Weights of a small GPT-style language model, trained from scratch on English Wikipedia: MLP 1024 tanh GELU.
MLP neurons of a small language model. Each row is named by its layer, matrix (up: input weights; down: output weights) and neuron, and shows model dimensions 176-239. Each number is 200 + 30 x the weight over its row's rms, rounded and kept within 0 to 999.
After each neuron's rows, "fires before" lists the tokens most often just after its 100 highest values on Wikipedia text that the model never trained on; "fires on" lists the tokens most often at its 100 highest values on Wikipedia text that the model never trained on. A number after a token or word is its count.

L8.up291,196,160,139,206,212,200,138,221,199,232,183,224,169,148,220,207,246,212,184,225,153,238,219,215,222,198,172,159,188,173,236,220,225,180,206,196,185,197,236,158,243,208,201,182,189,268,205,236,185,226,137,219,176,173,184,223,266,174,198,219,213,137,176,202
L8.down291,196,182,157,158,197,186,207,197,188,202,241,194,248,202,202,183,198,150,216,210,233,230,240,206,193,232,190,215,259,178,189,161,208,216,214,209,165,152,295,179,207,195,275,154,273,217,219,138,166,184,190,202,183,150,194,143,202,180,224,207,205,257,230,172
fires before: "\n" 86, "==" 6, " of" 4
fires on: "==" 79, "===" 6, "=" 5

L10.up207,196,206,235,205,171,197,201,161,199,177,207,190,264,185,198,242,167,200,267,242,239,153,160,213,260,178,153,194,220,266,151,163,140,191,239,215,214,204,223,138,137,205,200,195,197,216,190,191,213,205,187,217,198,153,140,235,203,196,131,120,221,216,214,166
L10.down207,184,184,177,227,203,207,246,166,211,162,195,222,187,214,199,145,207,130,226,270,224,173,205,196,219,193,186,199,202,218,225,200,177,193,221,216,204,191,218,201,198,146,190,218,216,178,223,188,197,211,218,177,207,236,233,197,201,215,222,197,205,179,169,220
fires before: "3" 13, "7" 12, "8" 11, "1" 10, "5" 10, "9" 9
fires on: "." 17, "1" 12, "8" 10, "3" 10, "9" 9, "5" 9

L5.up28,187,220,180,173,215,181,164,182,254,219,161,214,153,224,205,193,262,169,207,180,214,191,200,218,262,193,224,184,231,211,205,178,217,162,177,227,176,158,218,213,190,185,185,200,142,174,212,169,222,215,158,200,221,202,217,225,207,234,189,154,168,192,197,200
L5.down28,196,216,183,201,149,232,209,234,178,233,204,217,198,199,167,197,182,200,159,200,178,186,231,210,188,218,232,174,216,204,203,211,195,216,192,161,246,241,154,161,197,224,166,184,174,195,241,170,159,163,159,206,169,269,230,190,159,226,225,196,214,188,159,205
fires before: "\n" 53, "-" 11, "The" 7
fires on: "\n" 93

L8.up695,179,198,208,206,233,260,197,144,152,253,261,158,229,201,199,215,235,144,184,174,208,162,167,162,167,193,264,219,167,214,214,235,221,151,240,163,171,233,138,195,246,173,134,236,185,201,217,228,198,179,191,258,193,159,193,176,226,198,197,213,228,175,182,236
L8.down695,155,199,267,196,211,203,246,207,246,209,225,194,227,194,256,231,191,152,199,165,161,206,193,174,215,191,210,166,174,171,202,217,169,80,184,218,173,210,146,198,232,173,201,212,211,188,239,267,217,209,133,255,184,185,192,198,201,166,195,193,199,191,163,203
fires before: "o" 33, "ich" 31, "i" 9
fires on: " wh" 71, "\n" 10, " pro" 9

L5.up318,226,183,195,178,234,254,200,234,192,214,180,228,175,203,271,191,213,235,184,173,231,247,172,201,246,215,190,195,176,233,213,173,260,176,238,222,226,204,176,205,185,197,232,179,261,181,173,184,202,186,239,225,150,232,161,216,183,140,163,211,189,228,160,171
L5.down318,253,156,225,193,251,127,198,192,216,169,205,175,222,176,200,214,213,257,198,186,230,228,220,210,199,194,205,167,192,141,206,200,192,238,179,201,238,161,240,218,191,190,203,237,155,244,194,181,233,158,191,206,205,197,218,217,218,148,270,221,183,158,176,231
fires before: "\n" 48, " a" 10, "-" 4, "e" 4
fires on: "\n" 51, " a" 21, " is" 8, "," 6

L5.up248,182,205,180,211,180,189,168,232,190,201,237,226,158,243,209,248,178,184,175,238,221,205,204,181,171,170,248,208,258,257,229,196,251,226,184,145,209,269,197,202,215,180,124,222,206,211,247,178,200,196,211,193,180,203,183,234,207,176,198,218,200,114,183,208
L5.down248,164,222,184,261,190,213,225,164,203,191,203,229,161,254,167,175,186,151,155,235,164,216,193,194,176,202,221,251,192,232,231,151,200,223,156,232,158,191,148,159,248,182,184,166,212,185,217,215,189,186,190,173,211,197,251,175,197,188,183,191,137,166,275,191
fires before: "\n" 25, " |" 17, "," 11, " (" 10, " " 5
fires on: ")" 99

L12.up1014,206,202,224,208,195,198,198,219,208,174,175,205,256,254,178,231,208,217,154,272,233,196,137,190,235,251,177,189,210,235,230,185,178,251,245,166,212,199,221,274,192,213,240,262,213,210,201,214,117,185,206,181,232,165,221,248,193,164,186,247,234,231,179,187
L12.down1014,245,204,235,240,233,184,282,228,203,157,191,183,244,192,215,177,193,197,156,194,177,93,186,214,264,210,205,241,176,194,183,181,231,216,190,192,212,206,169,196,209,214,185,215,190,197,207,193,215,143,191,203,193,245,152,269,210,165,209,162,161,260,234,186
fires before: "re" 18, "ed" 17, "c" 8, "ce" 6, "er" 6
fires on: "i" 51, "en" 13, "c" 6, "ot" 6

L4.up859,251,233,255,237,154,225,217,145,192,250,212,192,211,210,271,231,241,206,187,172,256,221,195,229,188,92,223,209,186,200,191,200,201,239,205,228,123,223,169,192,163,198,164,201,159,199,160,253,149,195,223,189,160,185,240,234,271,176,160,170,199,193,183,204
L4.down859,261,165,215,174,175,152,204,143,201,265,219,233,192,128,168,150,174,185,216,199,215,197,179,182,204,185,207,203,197,204,172,187,190,234,250,173,207,185,222,256,192,237,228,220,230,208,212,179,209,206,219,217,172,193,195,179,253,185,185,170,190,221,176,184
fires before: "1" 30, "4" 9, "0" 7, "2" 5, "3" 4, "ue" 4
fires on: "–" 62, "l" 13, "-" 8, "ul" 6, "ag" 4

L8.up820,223,205,170,194,189,161,186,135,246,207,217,178,182,158,240,243,196,164,177,205,226,162,151,155,199,114,237,183,175,244,198,160,242,221,223,228,180,192,175,228,224,256,194,197,185,149,240,212,259,246,209,152,189,169,179,172,214,181,177,220,205,146,219,185
L8.down820,191,180,255,169,194,286,246,204,157,218,202,175,187,204,182,154,184,265,156,230,188,205,200,215,221,155,236,198,168,270,231,177,168,211,229,175,195,184,172,206,252,156,226,280,209,216,181,212,204,185,161,196,169,209,231,128,153,185,250,199,244,181,224,202
fires before: " |" 34, "\n" 23, "." 12, "," 10, ";" 4
fires on: ")" 48, "9" 5, "6" 4, " 6" 4, "4" 4, " 7" 4

L6.up751,203,183,185,177,202,203,237,206,133,191,201,198,150,139,165,202,194,164,163,212,164,240,170,226,227,214,219,175,149,144,144,163,263,188,259,192,189,190,179,225,231,210,176,186,161,264,183,226,170,207,192,230,231,215,168,209,217,181,154,210,192,167,181,203
L6.down751,230,257,234,201,175,195,122,223,157,216,156,214,211,218,286,227,213,195,190,160,198,194,244,226,164,259,213,186,194,195,158,228,180,226,173,175,219,207,227,203,201,268,219,189,198,241,202,173,179,171,175,172,219,207,201,234,228,171,201,178,198,183,229,196
fires before: "\n" 73, "==" 4
fires on: "===" 56, "==" 19, "o" 7, "a" 6, "ts" 4

L10.up592,213,197,185,163,241,237,142,183,190,149,142,160,210,218,216,250,179,206,195,205,188,236,177,154,196,217,257,211,179,222,235,239,192,151,190,191,204,227,181,158,207,226,206,207,198,193,208,197,165,234,197,188,175,143,260,191,216,179,180,170,236,167,178,184
L10.down592,167,189,139,188,189,229,186,202,245,213,213,207,214,169,203,205,238,207,216,179,145,167,209,185,201,208,205,93,175,204,162,182,128,182,203,169,209,177,218,214,206,202,186,230,221,195,221,180,215,177,173,245,168,229,266,218,160,193,231,282,240,256,191,173
fires before: "y" 28, "d" 16, "en" 5, "e" 4, "ing" 4
fires on: "el" 27, "ol" 14, "il" 8, " P" 6, "k" 5

L7.up680,181,220,189,167,156,206,150,156,247,216,179,224,162,206,240,207,176,186,203,175,175,258,224,204,234,214,204,213,224,244,216,181,242,146,189,211,201,223,183,209,143,180,248,225,188,230,195,202,206,178,212,209,206,217,134,256,212,195,197,153,219,191,212,220
L7.down680,193,201,208,194,237,236,186,226,161,158,170,200,192,222,203,179,170,234,204,184,141,187,236,168,220,241,231,140,205,209,269,146,191,230,210,240,229,172,235,219,225,200,256,198,191,155,239,201,197,271,217,238,219,189,193,171,144,187,203,175,249,158,241,211
fires before: "\n" 50
fires on: "\n" 73, " a" 19

L8.up967,158,206,242,188,174,206,178,235,239,234,216,189,220,195,205,216,184,197,234,160,232,275,169,200,180,167,178,250,225,149,177,126,210,176,184,222,208,223,201,204,191,199,216,191,275,209,231,185,197,211,192,114,204,168,159,186,191,188,181,153,171,190,188,198
L8.down967,200,247,244,176,194,215,216,176,215,224,211,257,235,248,196,162,201,221,186,155,195,251,194,162,207,226,173,158,180,177,251,196,149,228,243,227,220,242,156,129,225,182,248,161,142,168,204,156,223,204,168,199,211,223,159,232,185,199,245,146,175,205,187,221
fires before: "am" 27, "l" 8, ")" 6, "le" 6, "x" 6, "t" 5
fires on: "e" 45, "ub" 9, "C" 6

L8.up956,248,195,137,191,254,210,201,183,179,196,247,179,167,195,212,162,191,208,229,172,207,220,218,241,200,181,221,215,187,171,265,177,163,169,196,194,175,224,216,192,199,222,199,238,195,171,167,171,172,135,252,127,258,196,159,249,194,201,159,182,235,222,252,197
L8.down956,172,204,162,226,195,230,190,190,193,170,204,227,199,171,181,189,238,238,183,222,182,175,221,178,218,138,226,199,208,211,188,215,151,203,208,225,169,129,174,209,240,230,228,229,218,218,203,202,189,208,153,169,212,200,210,187,211,195,197,179,215,171,240,238
fires before: "9" 12, "gh" 11, "6" 10, "8" 10, "7" 7
fires on: " 19" 55, " 18" 9, "ou" 9, "8" 7, "7" 5

L4.up50,228,181,140,196,194,187,199,232,173,179,228,166,120,219,155,189,169,189,211,289,255,197,135,248,193,216,193,194,221,225,185,182,185,248,222,229,227,183,197,267,221,240,212,211,131,176,191,185,198,257,227,208,194,218,231,202,224,206,157,200,193,157,238,184
L4.down50,169,195,221,224,221,268,221,171,155,208,182,217,180,183,196,160,211,198,158,216,182,221,109,180,176,241,191,216,194,207,171,226,246,253,142,175,193,195,207,218,244,236,194,162,195,168,211,171,189,172,183,200,216,146,232,147,182,163,201,209,249,190,238,172
fires before: "\n" 30, " |" 29, "." 5
fires on: ")" 92, "a" 4

L5.up172,215,231,227,198,212,169,190,251,212,226,201,177,193,173,187,183,187,190,217,182,252,182,198,177,233,227,206,212,190,194,187,206,168,180,168,203,151,183,180,221,207,259,169,256,251,191,195,219,164,205,178,168,195,166,214,217,267,239,218,210,172,183,173,199
L5.down172,184,196,167,196,185,202,229,221,134,227,230,208,211,165,201,204,231,161,226,182,222,208,249,146,226,231,207,231,199,222,190,265,200,207,205,214,213,232,200,217,224,226,158,228,234,185,216,171,169,162,177,203,166,165,205,209,216,153,220,175,233,174,172,168
fires before: "l" 23, "le" 11, "he" 6, "e" 5, "ion" 5, "id" 5
fires on: "it" 27, "ab" 13, "t" 8, "c" 7, "and" 6

L3.up676,155,212,180,172,223,160,183,236,199,162,213,163,243,155,181,169,200,221,190,201,153,198,236,198,150,196,221,224,205,163,205,196,228,138,221,230,171,153,207,228,213,257,158,264,221,197,244,220,185,170,157,214,205,180,187,215,176,205,166,191,203,197,164,238
L3.down676,157,123,202,206,229,151,171,218,215,195,202,259,174,184,228,177,174,177,195,190,195,215,188,183,211,194,254,191,165,239,171,233,160,129,241,237,229,238,219,247,151,169,163,188,219,218,203,250,216,161,218,216,204,219,202,208,170,133,208,255,190,151,158,202
fires before: "l" 21, "all" 13, "le" 11, "et" 8, "or" 4, "t" 4
fires on: "ab" 26, "b" 16, "it" 12, "i" 10, "en" 8, "re" 5

L7.up495,205,230,180,214,217,174,204,174,163,162,204,236,210,164,194,196,197,176,252,238,217,228,211,192,194,251,135,196,138,217,164,191,223,190,169,170,158,248,216,232,178,196,245,216,206,226,186,226,245,163,187,185,168,177,237,223,233,181,227,152,227,177,186,264
L7.down495,190,265,215,192,188,188,177,196,176,211,185,212,187,192,217,221,178,194,208,182,177,199,202,169,210,200,240,219,161,177,162,209,178,200,124,206,186,171,234,163,238,221,215,187,166,191,201,226,188,232,220,189,227,184,193,207,176,183,222,217,177,237,184,172
fires before: "an" 29, "a" 14, "l" 9, "t" 5
fires on: "ic" 37, "l" 16, "ul" 8, ":" 7, "ot" 6, "est" 5

L3.up977,207,169,136,165,242,221,164,194,193,186,230,228,215,219,200,211,161,227,161,130,161,165,205,213,186,211,205,167,197,230,164,221,195,166,221,164,207,191,212,198,287,264,176,216,147,253,202,179,161,168,205,239,257,259,189,183,175,138,218,218,175,211,214,176
L3.down977,239,163,173,204,191,245,179,184,243,147,233,203,198,163,163,143,219,241,168,164,238,200,238,193,155,227,199,197,197,176,231,154,182,216,194,168,234,181,127,227,230,195,209,178,141,213,256,203,262,222,210,170,221,224,189,154,200,263,195,240,205,161,216,260
fires before: "\n" 25, "b" 18, "or" 6, "is" 6, "ist" 4, "id" 4
fires on: "em" 25, "|" 21, "s" 14, "v" 12, " " 9

L6.up303,236,222,150,201,229,205,162,216,186,227,189,197,239,196,198,230,189,230,160,152,186,213,215,196,244,177,202,199,197,197,165,173,224,196,173,166,216,173,193,191,253,266,189,179,159,192,227,224,199,231,190,215,164,153,138,224,252,189,145,205,172,187,142,229
L6.down303,245,265,136,188,206,240,175,214,188,191,189,213,230,208,224,243,171,172,180,233,229,193,218,189,235,173,207,181,204,169,243,233,210,245,233,165,153,132,159,196,191,179,193,224,174,181,177,234,218,202,215,216,148,241,193,217,184,264,198,170,175,148,224,205
fires before: "\n" 66, "ge" 10, "g" 7, "==" 5
fires on: "\n" 35, "===" 17, "|" 11, "le" 10, "==" 8, "an" 7

L8.up774,215,167,176,155,229,215,171,197,161,232,203,218,198,187,133,181,201,202,176,209,197,203,207,219,194,199,198,145,203,171,179,149,247,195,256,184,185,201,194,198,204,187,261,152,250,203,157,214,172,194,192,230,253,188,238,236,254,186,189,227,185,166,222,163
L8.down774,221,191,177,207,206,215,204,202,182,164,214,142,177,249,161,213,273,208,205,153,187,201,178,216,219,228,234,193,216,170,193,232,178,217,209,201,203,177,129,213,218,210,231,206,241,182,223,216,212,194,214,124,128,209,212,157,210,147,188,190,123,200,224,190
fires before: "\n" 90
fires on: "==" 75, "===" 10, "er" 5, "o" 4

L3.up248,254,213,160,185,195,143,165,216,190,176,209,171,196,173,177,157,148,194,199,211,218,205,170,235,168,192,200,214,228,205,183,213,157,212,235,226,179,243,199,195,224,162,202,163,175,207,172,180,206,232,215,218,211,237,163,228,205,245,223,168,161,203,188,195
L3.down248,225,200,204,190,190,167,153,216,229,199,268,205,164,169,233,214,168,238,170,278,191,153,147,180,195,206,224,273,201,198,236,166,201,212,222,238,232,154,196,208,254,209,170,175,228,285,218,192,198,206,209,206,175,159,161,193,193,138,231,253,176,228,226,168
fires before: "\n" 33, "es" 8, "u" 7, "in" 7
fires on: "==" 25, "c" 23, "===" 10, "ar" 6, "g" 5

L5.up937,251,235,159,185,166,201,211,197,197,217,196,188,166,192,221,147,198,207,173,207,229,222,205,162,118,237,202,208,237,223,139,215,212,250,203,193,205,212,141,224,233,203,161,151,171,170,260,208,209,216,211,214,142,170,213,199,213,177,178,191,191,169,228,185
L5.down937,171,236,155,211,217,191,181,194,143,204,191,200,216,220,177,179,212,204,166,197,226,202,137,147,190,146,189,200,188,203,192,201,144,204,209,225,226,178,263,201,192,186,243,201,191,197,208,148,185,191,265,210,182,197,232,195,186,220,202,210,193,191,230,212
fires before: "," 21, " |" 17, "." 8, "\n" 7, " and" 5
fires on: ")" 86, "a" 7

L8.up389,218,196,209,204,138,176,208,192,210,207,224,199,227,285,205,170,183,190,184,200,234,224,185,213,236,186,199,235,213,233,140,148,236,232,190,209,191,195,200,178,209,166,246,180,212,221,203,199,142,220,228,245,196,171,243,201,213,215,150,172,171,207,165,159
L8.down389,270,181,190,168,241,143,124,180,161,220,214,111,209,204,180,226,139,218,187,200,245,213,211,251,230,180,180,215,200,203,169,184,222,190,218,185,214,212,188,198,184,146,215,224,148,178,209,211,199,224,195,207,179,217,189,225,240,190,225,230,165,178,153,134
fires before: "3" 12, "0" 12, "le" 11, "2" 8, "1" 8
fires on: "." 35, "1" 13, "ab" 9, "3" 8, "7" 7, "on" 6

L4.up266,221,197,195,215,213,191,151,205,243,216,196,199,247,220,222,175,173,160,235,219,212,222,161,194,201,184,202,210,201,170,238,150,200,188,187,182,198,237,193,237,174,222,160,193,221,180,254,222,218,273,155,183,283,188,143,242,222,255,225,220,217,182,204,195
L4.down266,170,244,207,166,168,183,198,185,177,163,198,241,140,228,192,256,187,152,181,150,189,202,187,197,197,220,207,243,202,199,206,202,183,185,185,216,226,141,225,195,193,178,201,215,201,183,238,174,243,185,271,201,259,188,176,181,200,196,239,245,201,226,133,234
fires before: "ver" 16, "it" 10, "ect" 9, "ed" 7, "r" 6, "qu" 5
fires on: " se" 21, "d" 20, "j" 11, "e" 10, "n" 9, "t" 8

L6.up353,215,196,209,218,207,195,197,178,210,185,228,232,162,212,164,233,208,189,199,212,214,201,213,215,217,221,215,234,198,179,207,199,147,167,231,133,239,276,157,222,182,245,213,264,189,215,209,221,190,240,288,181,253,208,219,203,192,215,177,171,238,134,239,213
L6.down353,176,176,221,178,218,228,187,197,174,125,202,208,182,208,195,230,228,195,249,174,209,184,184,188,187,176,184,250,210,167,186,190,192,207,185,183,172,191,254,191,205,186,223,206,207,148,193,204,158,210,149,220,206,151,197,203,217,185,188,250,252,164,147,138
fires before: "7" 14, "9" 13, "5" 12, "0" 9, "3" 9, "ies" 9
fires on: "5" 20, "7" 16, "6" 15, "4" 10, "ec" 10, "8" 9

L4.up355,222,191,208,225,190,186,170,186,204,184,232,192,198,222,185,144,201,186,250,189,190,179,220,190,240,194,169,250,258,185,123,175,203,241,208,155,241,180,221,183,258,180,196,219,230,162,188,270,229,193,163,227,203,213,217,207,194,183,203,244,144,212,174,224
L4.down355,166,255,215,165,222,203,222,213,158,194,217,168,114,173,196,117,189,202,136,174,222,180,189,176,188,207,204,214,192,239,217,191,199,177,249,171,192,209,239,194,228,171,202,197,229,147,243,197,183,203,204,206,186,198,260,232,223,195,226,218,234,189,217,214
fires before: "y" 33, "a" 8, "w" 5, "ian" 5, "e" 4, "i" 4
fires on: "il" 40, "ad" 20, "re" 7, "le" 6, "b" 6, "d" 4

L5.up613,204,175,191,208,170,175,142,157,216,235,190,203,180,212,235,222,237,203,275,154,217,173,185,174,188,185,197,213,168,181,169,183,222,221,162,218,233,193,221,176,224,175,142,227,231,231,187,232,209,217,182,168,256,158,208,192,202,187,193,156,185,155,180,176
L5.down613,215,168,218,206,244,241,210,223,213,222,237,205,262,204,109,186,209,225,240,167,181,189,175,209,203,194,244,173,190,195,144,200,175,184,202,196,191,200,253,176,248,201,213,218,180,209,204,174,181,192,206,156,173,188,170,203,234,205,169,216,164,227,190,217
fires before: "st" 48, "m" 8, "s" 5, "se" 4, "ed" 4
fires on: "ir" 50, "en" 8, "il" 6, "y" 6, "n" 5, "re" 5

L10.up323,199,161,243,194,156,233,198,206,130,214,219,238,159,246,191,155,194,211,219,274,219,184,200,209,243,254,197,187,178,226,189,168,214,173,257,241,237,206,148,226,174,172,253,167,219,174,210,243,184,214,177,193,228,105,187,168,230,175,201,228,208,178,135,182
L10.down323,159,205,226,207,220,219,243,222,160,234,213,188,215,228,172,171,191,173,191,190,247,159,198,175,215,234,153,178,223,198,194,189,203,187,210,234,187,191,170,249,224,232,211,208,208,192,218,149,174,238,170,211,161,215,186,199,217,188,188,178,226,192,196,150
fires before: "ce" 17, "n" 11, "c" 7, "S" 7, "p" 6, "it" 4
fires on: " U" 19, " O" 16, "en" 12, " (" 7, "U" 6, "an" 5

L5.up590,142,182,205,208,215,214,172,189,226,194,170,223,139,192,191,176,187,205,216,239,232,211,201,222,168,132,217,171,237,168,155,182,209,111,228,195,189,159,216,201,227,205,177,206,172,231,175,270,226,203,156,198,222,243,222,203,212,242,180,231,220,178,195,174
L5.down590,186,172,220,177,171,235,206,219,216,188,235,234,137,163,166,187,201,212,247,205,132,187,243,240,216,204,170,123,208,230,203,197,186,161,237,195,192,217,217,170,255,197,141,205,230,144,190,204,219,190,136,233,198,167,227,206,162,210,194,216,203,211,222,180
fires before: "o" 23, "\n" 19, "ich" 13, "it" 7, "ic" 6
fires on: " wh" 25, "==" 16, "h" 12, "\n" 8

L4.up731,221,189,175,227,196,204,126,186,168,229,190,245,178,253,166,228,176,210,184,213,199,208,223,163,222,211,224,230,239,215,205,174,177,218,185,159,206,224,185,168,201,212,226,172,202,226,214,237,160,180,171,242,261,215,258,214,229,185,260,235,182,186,149,224
L4.down731,180,240,182,205,213,221,196,209,173,191,206,170,201,166,199,183,156,228,155,102,212,193,185,234,175,225,251,189,217,252,185,182,135,168,175,196,219,216,183,206,179,161,216,194,103,201,254,187,223,173,177,204,203,272,209,190,232,188,177,245,146,195,200,132
fires before: "i" 23, "y" 10, "ow" 6, "a" 6, "es" 6, "o" 5
fires on: "c" 25, "g" 18, "oc" 17, "ad" 11, "e" 6, "l" 4

L7.up827,213,248,195,196,258,182,193,205,178,172,207,241,209,182,208,186,199,240,189,258,168,203,227,262,221,165,137,219,193,215,196,230,205,194,160,176,216,244,177,190,147,206,216,212,207,213,184,230,238,181,233,176,191,182,166,194,193,212,151,221,198,184,218,142
L7.down827,233,185,191,161,158,195,199,179,132,143,187,229,167,245,214,243,197,205,154,190,211,177,230,201,151,165,258,244,215,192,188,248,150,193,218,214,236,226,159,197,215,209,175,218,195,213,197,198,238,161,189,261,213,184,126,226,237,187,200,192,184,176,232,173
fires before: " |" 17, "." 16, "1" 8, "5" 7, ";" 6
fires on: "0" 47, " 0" 32, "a" 8

L8.up63,206,182,162,156,220,194,250,215,273,179,191,170,189,185,190,199,191,200,217,207,200,221,206,173,149,233,236,201,239,175,226,177,202,173,186,204,201,208,211,160,215,150,227,155,228,236,171,224,184,177,195,164,198,209,184,240,169,238,221,189,199,205,188,251
L8.down63,246,212,179,203,193,257,247,168,241,215,176,207,142,197,187,238,170,195,234,234,186,260,214,224,219,186,228,193,199,170,208,215,118,198,165,165,182,155,197,262,195,177,216,222,232,125,273,197,201,190,183,199,182,188,180,122,136,221,176,230,212,227,148,160
fires before: "0" 22, "2" 14, "8" 8, "9" 6
fires on: " 19" 30, "19" 11, "." 8, "m" 7, "9" 5

L3.up0,225,163,194,229,170,205,204,242,200,229,247,179,185,185,202,207,254,210,226,198,173,235,238,194,197,185,224,204,189,178,206,265,162,256,198,214,167,177,207,187,222,186,142,167,220,199,209,202,189,227,221,211,254,164,205,158,258,210,204,176,222,183,143,190
L3.down0,215,203,185,192,206,166,255,200,189,212,249,252,255,202,195,180,193,244,138,196,164,180,195,209,136,222,186,217,185,206,200,184,171,247,179,196,216,214,206,241,208,199,208,137,183,202,187,225,226,198,185,169,241,171,239,174,187,216,173,184,228,201,158,205
fires before: "m" 29, "l" 21, "ir" 6, "e" 6, "il" 4
fires on: "il" 36, "ol" 31, "v" 10

L8.up836,243,231,163,188,208,237,169,221,203,161,245,200,177,213,228,255,160,231,183,194,216,215,240,224,200,184,196,156,152,204,156,177,222,199,248,169,246,233,195,217,179,181,201,213,193,220,210,222,166,184,209,253,199,135,130,216,167,160,180,244,194,220,213,208
L8.down836,204,227,131,156,192,219,171,195,204,213,216,169,191,208,213,164,172,246,173,157,166,222,236,195,179,250,209,236,138,204,202,154,220,243,260,196,196,120,209,233,223,219,211,162,187,193,271,208,217,198,178,235,219,198,190,257,194,199,211,181,217,162,232,161
fires before: "\n" 96, "-" 4
fires on: "\n" 61, "==" 37

L12.up940,235,221,161,209,190,148,171,199,221,202,210,178,275,207,180,204,198,174,173,225,132,223,144,231,209,193,148,161,213,261,239,145,184,198,221,194,194,222,178,207,242,248,196,177,195,246,223,186,203,235,164,182,210,174,256,209,243,222,179,260,195,253,195,193
L12.down940,288,238,120,147,216,240,198,217,166,193,242,238,191,184,206,218,228,219,177,229,188,166,184,167,154,209,237,238,194,236,167,161,230,171,192,171,239,179,184,207,160,184,206,205,198,191,200,159,147,160,247,168,179,172,194,190,236,178,223,185,162,229,212,181
fires before: "a" 51, "as" 8, "re" 4
fires on: " are" 24, "re" 12, "i" 10, "id" 9, "on" 5

L8.up972,188,178,209,186,168,196,129,159,202,230,231,204,138,170,177,194,181,168,240,170,208,200,220,234,174,219,138,184,211,208,170,218,182,176,236,195,180,207,211,147,225,213,192,170,203,239,161,268,244,201,193,221,223,200,184,228,232,231,221,180,237,185,208,149
L8.down972,171,211,197,217,234,193,237,239,163,207,151,214,217,186,209,208,149,187,191,180,136,183,182,231,237,195,231,153,200,209,181,201,177,176,219,200,155,208,159,190,240,242,231,203,156,199,204,187,252,190,171,175,205,201,224,212,238,231,152,243,98,203,186,186
fires before: "\n" 85, "y" 4
fires on: "==" 55, "===" 24, "=" 5, "il" 5

L6.up846,216,249,171,210,209,273,155,203,210,227,197,210,190,191,223,249,182,180,223,195,177,154,194,238,239,195,233,236,178,180,218,235,285,210,171,236,199,158,192,202,178,224,211,187,166,255,208,281,167,226,138,163,188,168,214,199,270,200,209,207,151,183,169,201
L6.down846,218,250,211,152,200,228,174,216,190,153,234,201,230,210,169,166,244,240,184,199,210,201,197,211,183,213,175,208,168,185,203,241,230,225,190,158,194,199,144,225,157,184,209,231,196,178,242,211,215,225,192,186,213,271,199,199,154,238,232,204,195,191,237,197
fires before: "\n" 62
fires on: "\n" 63, "er" 6, "." 5, "," 4

L4.up204,206,226,184,220,176,196,172,198,182,230,202,180,194,233,211,223,241,224,145,187,202,201,191,213,194,194,211,179,198,226,178,215,219,228,179,189,210,143,178,185,167,216,223,236,171,172,199,204,198,205,212,160,187,216,179,215,196,244,184,284,232,190,218,196
L4.down204,168,177,206,185,151,161,228,198,193,203,191,194,190,198,236,208,184,197,175,205,241,225,216,137,227,231,188,162,211,240,200,243,151,220,195,215,228,213,161,212,233,212,220,242,191,199,247,205,206,177,154,190,214,201,200,209,190,203,175,238,161,188,133,170
fires before: "e" 21, ":" 10, "y" 8, "ies" 8, "ter" 6
fires on: "ac" 16, "t" 15, "ag" 12, "a" 9, "ame" 8

L7.up278,205,169,216,234,214,168,174,159,231,187,179,189,186,212,220,219,235,142,219,235,171,157,268,190,187,234,216,177,177,196,206,205,180,168,194,211,207,201,220,155,161,179,126,232,235,186,204,227,178,224,228,163,173,142,184,211,241,207,195,197,194,194,186,230
L7.down278,226,191,185,157,176,154,222,203,225,161,235,224,209,221,186,162,255,137,167,227,179,174,207,146,186,199,200,174,231,219,224,211,152,202,194,207,223,219,150,196,236,207,178,180,204,260,132,200,266,158,192,202,227,199,242,163,191,168,193,176,152,252,216,223
fires before: "d" 34, "og" 20, "l" 4, "il" 4
fires on: "ol" 49, "on" 16, "qu" 7, "z" 4